Part of a small language model's weights.
Training: a variant of Muon for these matrices, 381M tokens.
MLP neurons of a small language model. Each row is named by its layer, matrix (gate and up: input weights) and neuron, and shows model dimensions 160-287. Each number is 128 + 32 x the weight over its row's rms, rounded and kept within 0 to 255. Numbers have three digits each. A neuron's up and down rows have the sign that makes its largest values positive.
After each neuron's rows, "fires on" lists the tokens most often at its 100 highest values on Wikipedia text that the model never trained on.

L8.gate1147:194140162112087100101099172118121115095199136093133127133112134114094195140134132109161129117122115095156117125113176223164135121116134088152138062114108096103108146070169124104115113102175131159102128199182170092165140121113142170147151154124129138125128145133160165120139134103112143210124122087109134100088188122128154168083052109122084166127147110182101142133129090128121148138116
L8.up1147:128179133096139198124181092099175147082189114143091179153114137154132081071112148150059110130179080164164137152147183105099082161185127091128133109170128148115079107137072145106125153075115076166171159111138132152176171084138145091149162105161122160088169143051111112156144156112126151111142091108071095139150171101111112156122104105142102145135108084134139136117122134207120175101107
fires on: " of", " as", ".", " with", " between"

L7.gate283:157132167081147121151122150171117088154159165120108122139111173133147123120113095111168118126100093124119131143152167164130071112079077119050120130132180161200135114152179150122161138091111141092114145136111181089093105158152103063114117135102122138069122134164111161153151082163121100103122123162060089072086109104117127192156111154141142103084137092141125172136085130107124151089094
L7.up283:095113145160171109147099084102116138099181147191161141122095109099196104107131094117059098078129147114161150089148178155106090138157145167057162134131065153122099132101135134193131100140133109136109126128175125113156157157136142090083090075102109101108151144156157124156165112149174100172136147185088179077122152102145127157141099060083211107135083117095092206146182092157154105144142
fires on: " This", " this", "other", "ore", "r", " that"

L7.gate489:087171127102101091108163161121086156145171099106099172132117155132115141077104104110107147130109167148105152126137105155110169076138094066151095108196111107150133134074162150139115147134115105098140155124028087143151117125161108081139100128059153133181117125116083172141124138071123145102143134120126144194065120116118149107146143120129132133122094092121109167108153124147075135112174
L7.up489:142096139174105142172159170150135158102105172125086127085090156080117116184110079110141132117112105170132099137134205117112057183098102128113111127149138156139104111088056151193143147149144151119070099112132099141139068097162151153116124082106170124103110150093088167139127204159138100096128129153134154187081171094152130143099171109163113136115099131095094104140138116136057146143202
fires on: "is", "al", "ion", "m", "ive", "ic"

L7.gate1460:147138086185157115144169119139211131185137095122116125150109064108153161071101098135163128102064138111099120132206170187106133048077089095144077116156130196119138126131148101081123184115215093099150143124115081152135177112135089126156119173186137107181157154123100102166065088128135137088152125096113160078145111113116051112113107127114054108117147134129144120128131075131153076120070
L7.up1460:123133102102126133114156183100158127106141152160121131126177133114112118185101138158027183103168131113095141099143144130104083154166134135097134164158199165141124090148100167133138046123131153195162083102111125116099106089198130135114132078122132055113168158081072083162134147154128157165143131109125148130128164188093126143181153074109101118159182132175139125161126135079104145085097
fires on: "Pro", "D", "L", "P", "I", "el"

L8.gate650:117151112139143087139184185136134068096093103112128098158117198158151121111092104143014130173148160166164172137147153133073162152159142088156142103108159127156119186155167119135152165096153106132188144102088091131145159078216188133198088127145166184125096138125083182065078142055133139152088108107136116121127124109145111130139107138116108095114113099098085136186118080190100112185141
L8.up650:047135115185087121098070184130110019065134128111115092140092175092181102109078129088175128105119164149163094099105146187115139041150164121134164123083129095083164134125133173110140141181158130108065166143088117162124129098145103189095147133187161131135088147145097147156159140097146148105085142150127171149109188036147116142159143191170107094130186164148168123128138078135066070158124
fires on: "al", "ing", "is", " release", "use", "el"

L8.gate407:195110112135121174099135150111185131131135135144137169125145144127202116159071134123184130150101157167163093120137158120131147081053155198164149154182137129153079129160151160100129148121133077108163121175143146155130092120159154152155127105148097108136146164120102075145115076130095128104154204087091094093185195159116096142142172156140115055146116105151085137106108146160132160091103
L8.up407:172114137116130154134179087082127096166115129090137167134075116174100138121130108141115101149149172223126144153122158110115119132110153104150144138160097050125110097136096172104164182097133076117137105127124133095125119128170145105133134145107165089142217115142097096159102147124148088159245226136146150169080132129142074182155140131149091092162187118137140124095113159099162162062101
fires on: "L", "M", "R", "S", "P", "K"

L8.gate656:112160135128130120204125141119135135081076137059134170180072080125107122102188110095153152146153145084103091079167121145079102130108102112066142142063133078092172107102180146122106184166141186110125088116114177156147183204105112140089104159112102179131164084119168067130171142123095144134132168139137109138139125093122129149132102192113149105113147138159096094172180088115126073113177
L8.up656:140112144121161141132172151054145161172190164106069101151089119164134189156117062094155066202155106131089066177089155124118145079141128115089127112117156082144083147121130109132100118157137104105124084115147107130163112082131172199148106111114102114122093133124098108097159113126166112137133177136122077108146171071045120053156124125124121088156110087153114160111109089137088109185124
fires on: "born", ":", " %", "ld", "l"

L10.gate1369:158076113151119160130104152101091141129115144143159150064075103098141087093134147087148056083161128107155139142147155162136134129073100066088101125115152158113076133139176138097141155193122096148112144125167136099103148132085138108085118093129143169149207131175099091148109082101118191154135189157112076161139105152068174125136074122117066113101131139161091083072134180136085164137129
L10.up1369:124093135136175153127137088136142084153138128075158149133125115173097123162109156162103110144129174142080093078116062091104135086103125117127139152119099203107109204147131111122102086124091155244111133115136118163110097112137104128190093121148107142126070155118106123095152104122117128070103095136202135099151092163179181121119125054110088105135139151069145129139133150130118145135112
fires on: " while", " as", " to", "ile", " before"

L3.gate479:099157118128113147058094119118112159142174098142070127153130068094131089103140088160099137077113145163128095150150071115135125184143120156104078088105133105147138134129163075167114104138142067183085145053132213120096141182148167146116097113100144167204155088105148156150040128108124125126148188093145169157110182156168106073121133151161189152100134126129161129082133171133132140171122
L3.up479:163112085093154121131136132148092165095155170137101132092144075135124101098098077164102119130130166222167096085144092091163155144154090045139061141127126162082166158178123066149124194122121107087178166121144150142112091065087162129108110120074139118085157129071112195139171217121106179089147152078102100148128142127104110111100117106090160154119110134090165130152091098184116120097097
fires on: "ition", "port", "resent", "eration", "i", "-"

L8.gate411:100142082098097180098110112121115179100066082110119111171128116133081174076068140082174062077133135124082153160172161135148139204176143113109093118155120169153071112066175149113083129141140048153145147136136115143132070194160172097074135152161142160117092085153099102151158125096135127138105148123154110097169109138113174130114087061091071171132096186140126165093097155077135158148146
L8.up411:106107136170147194181167096095167148170134119157098133135070143155209145143114133147137193104187156171120224068160165133104165150159132169075111144182087105139067112077140103089118104114114136095128141155097133127145137057107117152135128095190111119126103128073115128171170121079091133108148150092138146132153139140166158158112051092099123115184167115178092141130131134150096096164166
fires on: " while", "od", "ile", "ric", "op"